Weights of a small GPT-style language model, trained from scratch on English Wikipedia.
Size: 8 heads of 32, 24.3M parameters.
Architecture: RMSNorm before each block, rotary positions, no biases in attention or MLP.
Training: a variant of Adam for these matrices, 493M tokens, 7853 steps.
MLP neurons of a small language model. Each row is named by its layer, matrix (up: input weights) and neuron, and shows model dimensions 192-287. Each number is 500 + 50 x the weight over its row's rms, rounded and kept within 0 to 999. Numbers have three digits each.
Before each neuron's rows, "fires in" lists the words (lower case) most often at its 100 highest values on Wikipedia text that the model never trained on.

fires in: "on", "east", "eastern", "one", "west", "central"
L6.up537:510570422532532459532559538571599584538457492499437456490526570462432596532456378479521523560537489550498463427481543508437490610482486524564497440440621511494508492591493468469424520498408412528485559619497505439553538502501541418538410499518516510480462470567483503544450493514454538471

fires in: "and", "or"
L8.up159:520524483554510524451488564417507614453550443510419548573552440541363550529626505547456550450470431466485482537509471520486548538478496581552580519596521526533580463348492524556493367551579442356591487562434468454532618530514449528509483461533478465519506448514507534500546507433387523463

fires in: "first"
L3.up1061:506484479493463558481441522416427461503542546486529421487470648472369517489512503493538539568539495564546619491431538473445506564489428494481591620454491528515552520572487528499482562504531550428524439519552456500502473441507476396572609495410524462495549551447440461464518543527435529464

fires in: "and", "scientific", "ago", "tennessee"
L3.up109:502524423442511463510470548538438456455492513493540476436537466486474575465463500451398385476449483487526500619470576413488507462530461457512582443413406530513543433539451485458487521517530538546426503608478537477603409581516586544541486498524551503545499536507500518533548462509488543484

fires in: "that", "which", "following", "short"
L6.up877:477543492525516518499521470614516540501506471502587553557461505536475484514412507536519513430489392498482500432436499500473484441505510497441521551431559519384427394483522614436446626484471526418545466478465450548517523420506493378508475493613503487571492590511465439502470511546559435529

fires in: "suzuki", "2", "3"
L6.up829:415465537467466476487490494546467377577517443495478526471421513466456472517523499538460508447447520515453508456534528506457500483497462439470509509505547414508500368457576460507462493494565581526547507497578486487461442544481564399544526542516487565501465467485502401509507484487481505471

fires in: "of", "into"
L3.up184:437501416471535553539471493465524530512563504507544546604581466477443493508522569516518585403531605493519533498494543425577522467466556495531509476515335552388454522490438444526514661527496450568530532522437472542551441610520549487518500518540460507471465489536532538549444576457488527502

fires in: "united", "india", "newcastle", "18", "washington"
L3.up1236:440543463561488490505448480522571567410561500467419526457492542454467501472528480528523523444446493530473485519351531447460537516474619423422425472571582467542566422568505471492538503528527500621475603466568480446497507548483572629478437527462498453472461562430456598526447539537502526538

fires in: "which", "between", "2022", "when", "2021", "2015"
L7.up496:615525552499480510531560518449533538485537454513563518458518513597516406550511553461558525485476503554524542574447508412519436585565534419473501525622507527486480393571465458509565545460463443368474458557536556522420446386501413470423532531457539503485458542481512401510446502466372451478

fires in: "have", "having", "garret"
L3.up406:462465472478469561483493498576558565494557484504430476506450432542557502493481501519467482608432602536622543476533459494576494467479533574608529578500525385427573487590508521535625546524414522522521498544501534611575478410514509540422473504508566598482653527507470475611502484608442532476

fires in: "featured", "that", "features", "feature", "remained", "resulting"
L3.up1230:457469520434460466462535474499547372566577515497450524462607540511471500503453419513526443572514493501489511541430470490382489404501526499574644507511566497522517571493511521489538437494457483428560498478595518497441489433465421524498414479470514426532506463481522441469569503500488435445

fires in: "years", "year", "washington", "newcastle"
L3.up457:476520532402529416542434488503534477467485414509617495490580547465503433497503621501576501462500557492610512403462545501466580467547506446474523524490554477567415411529538472473382442507492472491474491461494492321526501501499453594451619585490565432553479508507371483494426498669461569530

fires in: "on", "2022"
L8.up79:466520436461534432493440500452323493466364525496514471587452546461516470499501547536445511493529502478451520453484526490471447478491393531488460481514471509465485498552586556475552494495401529459538493533487530661407457452476440423418537532469523508490469460510583536498486510490512415524

fires in: "as", "san", "loss", "boston", "asked"
L8.up1151:468504484472451629471480475600523463413516592514588494567471381476478462562434431443536499564485499521514433537505409409512468479535468529520590537514422452463466407627529425523449457505470530458476481518470535421513407508489536512543488515458581495521534495423477434422463571480439619581

fires in: "have", "had", "0", "having"
L3.up897:478444478479568497532496449563504509554503527484496454453461530478400445477521547458454500461515497473484519452591487510522443494546517503503487402486442374426484557413479443466610511460522574480443473520500526564498478483514457524446449470446600452491534619518444523464631437552493575509

fires in: "where", "of", "most", "that"
L8.up837:518465539464513528607495477417580459548523454506486561460479412479565459533471479524473547488491552541521454597433533435444558574494441501487452593506524610450455472578502501458430529518456477516452545530447494443541455517504551537516436517644502450543478460539436523521450427503497506522

fires in: "first", "national"
L6.up813:482354467529489476507457555559549517497552556493465504481423517529492479551468518472449466487461464568510470481414466500427438561460500413446539594455548492565471547454529524492600502504466529512519494540476482442511559523475494485484547519394510473569501528511553533518482561455571530468

fires in: "for", "of", "arena", "there"
L3.up1156:581486536562430548417471456486526565487442472497448429475461486471494429491458478486539596483466539511527490484532452483499521489435584530533473516425459563531425432449407621520440579485483342569536486428457504502471436508491497547497528484592498492488447483559509485486505520513506526534

fires in: "states", "participated", "september", "august"
L7.up549:509577586598455537514446532600474470552485477523611483545460567542609492517457470495492459480534515503573508486436519490497534502545450464585459545560491483442430551419433543501585525468583471433513596473526474485578490561496442447494577497512460494437421467487473486483469576510517457505

fires in: "first", "result", "best"
L6.up341:448509521534507462477387472401627459542487423493455487514474436594489556531401464515393452601481516479558526507467516550537535525456498527422514575506530542439546567441573429604439438447486449426431579446446463518459569460504454478468510550444431510472529439489504459497427483469509471488

fires in: "as", "center", "france"
L3.up937:493476594485446536432587472575497513443512466477402555475533425523506488520591503520624447469484498465496451460429462524442536402444569483471521529539530487493573457554491479534489494469497464552370431533495481452461447513501534571582540507546495489439428575480519603511510576468575588486

fires in: "as", "a", "were", "of", "called"
L8.up965:558494499612449630519470564477495585436504488510488485564528521467544506508524495530482577497451474438637492532484458542557516660485521471551489414482500492516556512527531485441527449555474550502572524536500482472552546411486506494483500507434539505519497549458580534552588475540538518521

fires in: "1", "malmö", "coast", "during"
L6.up473:536519519550541450522513469503373446463495438487490503420414517501449496485454489525482471474443452543485455547504524463454485581515505514444529430559529616591534448596415452508533522476562588570477549520419453473493416541466489561514546460563423519519491524551538455608447435564559485473

fires in: "united", "states", "newcastle", "contacted"
L7.up745:477563573564430544430494493549429512474457500488487433423552471503577445470594455450492433645497480576518433400535518539440507455492488451506481598528490489448460452563513569537466442508473432553567443490455545536533536503523520453517504444464571591466518538524491574476403458468501569549

fires in: "and", "before", "brought"
L8.up904:549482488586648558482511466450442438519560450499462523467583433524460501496573530569438500457487538498513481506498538460576605483439563448492574475577496491565448504490492460445551320479527557459450461463430526537484552507508489509520467437444516528483495545449583405486512433393432533495

fires in: "born", "society"
L3.up552:527538477540507503506555513442468475506443501485425496474525519470414487541487538481367457516524502459487505467536438498556459566429492445530594563429436524450464563392562464521574574465461582504392550515498471480439545598513529475518502415433462510545510435434511494518461494410498553540

fires in: "2022", "2015", "2025", "digital", "heavy", "2021"
L6.up458:527516537505543497476564499482401430600509598493530498460546571482578496512496457483438467487566595502422651463610387409552466447445492446517526449536481426507498420573527440456522420507465558598488516406460502509539468486486540516532457571594507527438587544490509440565431445597473433488

fires in: "his", "her"
L8.up781:514530519494476461532565519516511520499420525473408554492421461549441484540564413531404450544479597520545523475505583546491490520471536582461610487522491517483563547461517516457464358523564469572505467524503446495473577564528482590568430451550412472541467483573444553527483529495457435477

fires in: "on", "from", "one", "for", "14"
L6.up884:475455427464465573527552513467498588543496535499550494438501589426444507468593444453526422493522480514537553539492520557406442540509433528488432477575558513488449466574467485535545430517532447461405512479403530462651567538517441553537533520584534435461503489518459469507482534534485507428

fires in: "tour", "texas", "world", "norfolk", "conflict", "tin"
L8.up326:491481456413551451456445506523517472526515451498494499520538525510475429500524539527454498554522517522380485433536547496388502578520484505488524597495529521532511627498556505491536605524484472497587475483554488543425513530502629470515538575492480533520510497440404543478399623545443553489

fires in: "m", "records", "century", "games", "television", "olympics"
L6.up815:510432466486516546456517541437547509515413525534458505525509428574550519538627432549605536514518374453521522448450489483500374486464467549533557420525479376514527481543521528461524544503528478440510528441523462538542504517506497438597579391507561502454512542542500453490484534560542486435

fires in: "was", "medicine", "appeared"
L3.up334:481559509527583475489452538506544423489476532532463485483570532470551510440619377451530427557607458522558444597512556450447499552440451536499503475531477508576408530532375635475507483525524540566470536448543460581495460502505481553468482531445547451576460400487499543520491546476475487372

fires in: "are", "is", "alexander"
L3.up1000:402549450441508498515562500519457451432591485520510487465499508511532513524563472540508438513526468434468560513536523396403341502535576494479453495576638472377532535433547476497550467495553450589449480503526461533548450428529528460487475514497451489487472458533481439558558472490472484573

fires in: "first", "scientific"
L3.up1137:460502546530434442529497515457513522525518446532555527425546531534414478498580545505572556445484528436503536559469490452469562530529436493507534600492541547477490478548463542428426561532513514507514563521488490367623532465485465507510465522537425492488455395500434535421476494458528481383

fires in: "made", "votes", "won", "for", "against"
L3.up1058:388464434445542534392441550386507448447509593502549532482509518529447403533506511490514488451455551471569516472556537450472388528528489492427516537579427486421566562486443423524510538552510505540502531602511524539540402499519521535573537466450536454560537559491552469515597422460466464457

fires in: "he", "short", "had"
L17.up700:492449464525467518523542472517524510561417456513515556529554565526473563423516472435544488518554524415491498505511482413467420573399499555532506404531489547477500520529466593474526527473571440476463530563486529515503429499492568524522426482507566555543532535562559423511448447444567520529

fires in: "first", "website", "we"
L3.up863:538440481564510434490425483542461448491427532485495590448446578514457482515518575480470482430500425485486516618522418563642550550491505491498462507540504518517502495403548461395504561549438531421562592608447529413496508510484459458477500531531486586562558563505503593492603460409538484520

fires in: "society", "temples", "temple", "social", "socialist", "especially"
L3.up1068:477559428525508517501445544554435454537525450533504436448483521530580509508465406434420511479586466654546499513565439587475414381481434550494561497454498558544569492429501462498545567485483650504499582530485540532531547467500546425587474487538496507572405424455515587533570497505501462550

fires in: "had", "have", "having", "has", "secretary", "greek"
L3.up143:453465489587496412480538528483541578562524582511558555456484481547514376521476524452572459436555434570584404474511481484441508474476497538404541545528464521521461510556584518421547539519511512455536491529532574537439486525508461623497573499474552490540489610531506510491445475424460494553

fires in: "on", "liberal", "which", "of"
L6.up1277:544500574577594523429410490503517462455447476488446531502580540507446480444455462485438469538465477548489450450521501482497519567570363423554650523479618522531545533443400500471513592535540544540442478567574489475521492538524525519475488563521456581431412543489468555503458487546552496542

fires in: "not", "most", "first", "also", "been", "be"
L8.up773:495569571542465512493425549471473495558429481489514576487427534536401424585318396496455518526492498584473509532563448546441534599418484463480551498604523500547539484516488547469600504488425505484621496548495535479450546509517571460543478519582531493535525541552552530477488484496473514462

fires in: "on", "at", "one", "by", "royal"
L17.up449:431408478538491468516501545409493542580519536511414553490534543475426491447517603527510480506559440489469512594484527476539482542510543514428497552501576533534415546441545475502460553464521503525545511493523526562493519525491483467537530519460583444530523472513503408525502473447450551361

fires in: "have", "court", "courts", "had", "korea"
L3.up773:579601483531558587440464459510504486568510459511455491386573435465540554478580452465546416502517516615540548410571453514506441366490556415528483477475482489398579460487472607495487482495483558510534497462470523499595476461521488598491502495490538517358610443471471518485547447524539507502

fires in: "united", "trinidad"
L7.up449:548491464492472639444551515472479553570531422482514445472579537434555479478446481510537517540459540601387528505476456550479430546424482458520483572511441542594543405506570544396429534474453507526476455512454545561527515402495492476465475423411462511607586486514466544466378503469443484400

fires in: "suzuki", "hiroshi"
L17.up440:503505379536444484477510488472552461467472565487490512470482464491549530530514498454464466464463522540479458526542569461429487572458500516529490415514560506482577534608449431391514446480473465566483486609515515529522588450472529431497518471498450382515527482529540382529489552427475490644

fires in: "gotha", "day", "following", "days", "of", "time"
L6.up418:432551530512557512558526458377440420528496460475542509518513460516526459463573438502445615505506546557515476547552473436549473505465410476589554486445546468526508518485439688421458562516530456524485501460457536503513387567506477465557480456608442462581548506495496519484555460487475509543

fires in: "was", "is", "gotha", "committee"
L3.up832:376485500494519500507435525438444461426541421495588479352629549496433513454492458434459543464519465569531505516474509532572594412470432573480527489474519581542449440505491575463485535551466480543483506489546516454582449469511502515477619585486518497529408425489441524542455499454489478486

fires in: "had", "have", "has", "uncle"
L3.up365:457512514493494446493512468443464482580524486498444490464545428485495392478528554504388392477560414478506603576495433555477414481453452496470545494374486437436483455480455463493555450485581533402416490564384509490592578537503407479509400504491489552537496502555388555478609510543514539564

fires in: "on", "one", "only"
L6.up1047:447451575538425566516464523404451488500516433478359461404471441559550550511507385525454594518517524494593461487514532493437438502544467504565491500412481519476553442571503589541633494507588499539469515593382541495533490561480487413513468492402511505528551400466498541521516501516504478592

fires in: "she", "january", "may", "men", "march"
L6.up479:477393473509660475576501549515499485547591512507536474422527581552470472469469477546419540426586512519587551497490591501489439500460447474500447431471522491466497550455379537501534621530521506596509539506435473592562398530499579511493613500500584543555493566474533465537360423513473487509

fires in: "texas", "tour", "ireland", "china", "france", "states"
L8.up513:439445504533557435449498503534484395507500363513473477492477469535432465509517496476461518503452495462458457551601452493456458531467512514588486541505573523555501487554417566612506507481483457467540422434440518427466461501505442500598625503505463318485482488418467536481333493550499485492

fires in: "such", "secretary", "famous", "families", "of", "away"
L3.up983:465542547545421456461542551495453559472455459479477479401491453563455404513460493484609580471461489580474509555522477486397589379473544513510467492491443563565583503513440411478419483511517562482505515565480455474519411526481515536481539552479599649495523621482499471500540496527539458508

fires in: "have", "had"
L3.up984:524519599580526579480445470474535548554463559514524481403515529614534432471551418519498553495456443528586462498635484540455506494465627552598492501506508554437490514411493534476570581489480512437526535495592516547458500420509455565481481549521465583444518517502440517504611466496597526497

fires in: "world", "august", "tour", "tournament", "september", "february"
L7.up183:544525402451503535535463510467477461521462525476545404501550530449398551490523523472543426482558540452531640488541545489455452522499463510434458407497476529412479526352513427403508533528450494448516573477467514521486402454470553424552499528490596444552491473487476555412377510507466487467

fires in: "however", "and", "using", "but", "on", "before"
L8.up854:485416373571529544533491453476431613480503524501480574493505497534578511482591530510386504512469447499472505522522530481465445482472455490517619494535538558527468525469491480543525512480447451493566424526457521516488482508482479445521361523535483576568452446512520487495466430472497547444

fires in: "years", "coast", "4", "anderson", "dolphins", "reasons"
L7.up471:465521627561528502600500503475526486534514540494534357494509625439553498505451484521498523473451469518493501457541528531512498490447461538456505549447525513609531508344479539474416469528490551495482562402496520623526470523504367510569546508443555479505438443476511430511518538623474504504

fires in: "in", "taylor", "created", "century", "study"
L6.up862:519500513507449627535562549449482520477508500515446502601533414464458508533506521477506530538505465609482450509444452555600466492442486540601530392482580474477601467532509475441544548554547492463467482419531512516488526582500522544531557523294477451573537473549396507513529552568460432464

fires in: "it", "next", "short", "attempt"
L3.up46:394527484440450430509468545464459487468517550499568519454453437528491496552514557529418579437537441464440453643488559508492504527437545502537463567452416536510495468523496600466411506531532436484496487585551441469492498525448481441532400562577463598448366499471558462477511549543538443487

fires in: "united", "world", "anderson", "olympics", "singer"
L7.up532:519441504510570477474491487490454475457480506491399412520519495467514592559438433481621491472492575499444497494487495491526451469433492428546452492438579501479602588440521516449504426580398545479404497535482480596494445437512478498473456506447563473477535561499463631454486464456441563425

fires in: "gold", "china", "medal", "ft"
L6.up722:485602579475462468504475524504453555537465558491483429465540499481467569455444387515500572485529444478382581568498438512435513444456495492485563485438514547549509400504485430454485427461418476519454550482409512586458465456495509485462513406592489454542505522504495540467494512607503454473

fires in: "album", "band", "given", "place", "book", "espn"
L6.up944:519443510513545467485599490520507577514509511526535549496431487471476486517622555519411536461548496417519450511447475539522490475441575479472518519631417569430488484456554544437483392486495469490507470552468528468547487500526423554447504469617556511517406526492485519520479543546585479504

fires in: "was", "of", "japanese", "as", "becomes", "is"
L17.up297:461458484547528549370517480601516396485409505472562445501471463488516462449508479453447451504471522503510440549541527493494486695459547591480400485482575445406522495531527564390535468496448459488523457523434530454506480488516443625592468472519527431420498466512564459493603418548446419614

fires in: "on", "from", "has", "website", "since"
L7.up805:499436508458394614483492496492502562438440537512580567550530475484515486498540541484474470515473551478543530572542461444520517463559483532435649472516581476446577413440528481504503468517473550497546516554419530538432439453510551566522439448405465501420466522552548409412500515452458529445

fires in: "over", "families", "famous", "addition", "well", "overall"
L6.up740:440512470559511505535457501566580629475456369485456507466520558492571543528466464486522495481431363510557473478458579583495527489474486529449532399465536449443549491556481509458555529495512467512470387474431483497488463410489509446451526523508484343500478432520574508525515564508470550567

fires in: "was", "gold", "first", "most"
L17.up345:611525560487497544510499570483552551463464430469508550510513424458484508440444522491610562433533590496499386467461488546671435523478555459502490465509507469542463558410516471492528619435535536485589580567460516448482442507419536470616515506505528587551540507443507426517558485521406505439

fires in: "at", "attended"
L8.up1268:461480450502458534441495499575411420444473528519474533487502453550499574557478449533488576477430414521529546512571574420528528492560494518630445445552450545429420447455563542518537514466525492481446463542512497526410468398521478435482493480493624443557459503495486538519525492451506432425

fires in: "be", "were"
L3.up1258:433428498535523555477485524558472401550523510506444532476513501446450498493634497469509505422515543564440566531555597523532453504585484565456542477565610497433552488493533466399509519514515576486392499570499494488481508485484471544449540418514569406485497484447613534544570391399453574466

fires in: "her", "protest"
L3.up1087:493537479504453483549460486454463495479468549534478415436508541480487444454530514539480556474535442406472543538488525450441498507530528608518549486482562466465494440406402531409474439500436500516537492543442457395562543571506438530471425493584459487540385518498516533517536456523585515545

fires in: "1", "1st"
L6.up1132:482452525512458460512462529531514446507563624494441487454468603452487464532488461497483525534417502563546500421594520474493453517523467395514516503573594544446540460552566395509574464517536564538493518484488491581545512552501394542550537518440527610567508418480513486483479457516458428496

fires in: "as", "on", "or", "sunday", "length"
L8.up962:513443556539489550520504526482433505477500440496573493451458487474514440548476600501446493549537446442490527511538446468464544455384508555530535523523513526472590535546517479528551386532438523602542564540588474465514547510464510389445523467422608523524494531515497540498539456485546431569

fires in: "there", "few", "exchange", "strongman"
L6.up102:572558538392645505453497491508528543466522478498499485505443489477549531503426516531478390403523389447521465531549531442612554510472505548576573511494493524441408615506537563549443596515507567491503402553497473488536503505496617546627561536541473535492583480492446468413496444397499552477

fires in: "have", "reference", "conference"
L3.up993:516511420608521477465392497576472488467492544499464511482543465554528510544555404492361452543474458593519519521598483443519359404527496482574565501513540511457535497520529444456559505496491529509530560488621577639573472516496527455444483383510589533574609483479517525509688431471526576521

fires in: "first", "knight"
L3.up1080:541453493508548520457462567486535436522555514526469499582455513551389352480554519523459456503492532444487486505587505495565512559518534562481546557490500534522539584418558488474454620554511510497555521540544484506418567547503453492521501478428558485554579511423513460480463526515413549513

fires in: "as"
L8.up509:519471441586535539524561497537423406513569469491480571500443475446520414526512447471456490591491472544492490551500538536467580608481535548541558553595563515488573487522451471505484501510496470539511526440466518488536407580483450588558483589537419398449546512510497422539531433527568512462

fires in: "over", "you", "women", "most", "overall"
L3.up1074:415531583437495513556494506509522481566434500502471492494493491451530457523437472491480527399532501569485392423553411495408524584529580552490543401431423414434530484556527507514578589489515554362508493534455469330448502507488497458418492464530575489473458555508442529446564486480516535563

fires in: "by", "as", "m", "might", "can"
L6.up583:529341469520580477549513504462543434523565401498444552505423525500516471501457528504519562595527520481568423540478600524540525494503529433559514516545540517418474527426470468444508479511485516464478507489500485510464527480498500423498513579371421412484438498487533535531439520452563472561

fires in: "2022", "2015", "2018", "2023", "2017"
L6.up124:451453539520584454466490514494600578527509445499557423525511475545484470522507536481616472483555467481424479480546356485467470503478436473488499506550525412555563452537464452491472441513482499471490571403529491427508591417505517421492526574524448422493536546500436463504458524470560453450

fires in: "town", "court", "centre", "central", "courts", "date"
L3.up582:486526465499529528467501488438532476512541514505609447431524528567540576505555495503465487513489490435463570536461521463408490487589597459523544538449466570462487579527453473474449504486568523584460530475443474574529458499527430630444465523427430447535507478464508506414489377590501524500

fires in: "one", "high", "three"
L6.up977:466385566527552526480500488450554537464540520495522461436523478510415487553505399520429514508496490591574455506514361467528557518587480532474505566441436530619500519548569588558521544529552414559434490463571506586553602498507491563547510484531387473517514499526423566486466423548500469471

fires in: "age", "there", "october", "party", "novel"
L6.up625:605598540428526462485414474462520511452536390489466466489529513455505484504505494491452532461632514504500485442554489481547469529462458651540495465481474489485486598473496503566512573445497421532452534524473506605485443472490533572515485569426550576545397556470512504529405499394530466462

fires in: "film", "records", "review", "record", "music"
L6.up231:554455450614474551521438541543529550518504419492484514537578533561464520560618631525486560516532507563586424468405510482443512597561412479489401456552439543543551532516419537492490491480595582619519497530465498413478577548522447442551465439455480380488480556474521585466553380526562510490

fires in: "of", "communist"
L3.up1018:545578502607426532435477488495458513449456454491488464522477523539493455488447482476534621522528484580442491590496584515543629457419485507518432541447428544507469464530449530519436517478611503474487480490513467519524476462506544439505564516499500547457451492488589522533525554519538387483

fires in: "had", "history", "america", "km", "parents", "germany"
L7.up980:495501569414503511472431487536544543445462465488604512508473535495518546453503459462548481539440525525493407481453614519481498579418495454550505442377569503488547623422424572432506503500437467517499470507538493533492522502519518545589462415470397585498542549500466521487423528494521506465

fires in: "on", "and"
L8.up251:469529456542516469506559471524423489443463449499557537554351516499450563476448448498452489495349445532514456467545521469458572535514561520614529496600482447547528495524494449536482358528480533522619533579439482482552570468490506464509401539478575461552524420522511580512568597450467532558

fires in: "was", "approximately"
L3.up34:398473451542462481450399523522351469461562468491513501383500554522442528486537486460526636512472515501519441596463547501532514541477542626364552494468479518526492496468472470495495562516493612556616483517497509492596487502530497581476539576567512520484460517486516501501523420519482417517

fires in: "following", "featured", "different", "feature", "record", "features"
L3.up284:455457507517507459447451484459531440487468517517585464507557564476459422485472508518526482513473538425530486458357494510528530477494528374503505608477609526515458509499518608526454512497469442551512441430498477426471579436522446473403547474515481443501495440526546574468370488606445565589

fires in: "born", "on", "municipality", "individual", "emery", "one"
L6.up1189:526502550478573543475647491493505465481477528508502515560449525514522548491544451495390454473594513517546475479551452541449546572511417592553542430430565519515533512423486511507522468508529454545467422484510501530532450499509439549474530457488510525508445534462468487533574490530494542488

fires in: "both", "well", "as", "life", "since", "years"
L8.up566:583512512585543526417525499508493418491485515504394513489421403570433474577427479519397424552535571624539451506563488467469548570465545506509544517631410528554440522595530435516547468500468490510565567545420496435525476547484539482547443430449512494571528501493475520485592415538490496474

fires in: "first", "government", "governor", "release", "released", "past"
L3.up391:509561500536569504511536455530476522534505609489472478509426532478462368486533468482539489526469429451530535487474446470466434575501576522568583513545555458566589548474567476453495523520478474512560490459472451485443571559500434583475533542419400474506498464516476554433464531497490542539

fires in: "has", "had", "is", "have", "are"
L17.up391:497404434473436478582527540525559493406503342483420587451522509480375530453518455474601524439545470386500410473629451527582523614511488431538526535353452498521497477499436467525572499463559504492594485507511533484511437517450572543475597403564595536539471513565525554575494428517479484514

fires in: "on", "at", "only", "one"
L8.up288:502584427542564427452473470517489512503502595482530431550478531465562526495432456521507524512426572502473543524557524573441513472478481416525577561629441569474427537539472576548479472454518524504566475524512488545471575566490553501515483519447544556520470504544465588504533584559469519510

fires in: "her", "municipality", "shares"
L3.up325:505410545516507502495555507489440515509466439525474518517432502487487433504515445467493497522529545454569471657561512570586424490484507593446568483473597521583506460497471523503597482536479556419545589608587440454513525527511407626534429496503444415536431506521562463438485497536436532530

fires in: "by", "without", "lieutenant", "arizona"
L6.up1216:517555448628548443537424533505539473560335527486501537457473578505440523534534489514498560448530558562482426576506526557510463519490472474514561516539517566419490540479589517451460500542508538530565554539504475523487467495473500572441452525508482487444405501574481501568397459493529516460

fires in: "ii", "suzuki", "iii", "4", "berkaoui"
L17.up431:454507477401500575485572559434402419423458444461487432535509437458517558492500661439466531446481474514439514475500515573456615508503475483500524536549575401561582431390519504491521620481461492511515487549498530503458398423500545484452541504409495547436504544424598486622575526557527491474

fires in: "her", "his"
L3.up5:503508553467580429488580519543472456493527495497415473445517461434502536473427550514473558522502442521576519411499519460432449497517548433499602462456526465479502519409403590511579414440522468544586563499500452453537524489522554545496442479523463379542423540546407536534493531591490485518

fires in: "were", "karen"
L3.up499:385450508459539481539496514496478480559462503515458514511539408432579535498487462514444572464548471521547502476529501497470439496528515530481527449500547422455551483512483591510428383499431461523503474508496526371554553509471429513504451544540451411420481557531527602526506473530427389492

fires in: "of", "medal", "medical", "medicine", "media"
L3.up733:451457575469546569432475491507522541552517504480444484467480524510475524507528485507393550537496545566574520512512560537455475459463525508539389536498462517538486454523498551530423544538454462461507534442633503389538472436479563557528526618530534532481425465439513597547467508522522513506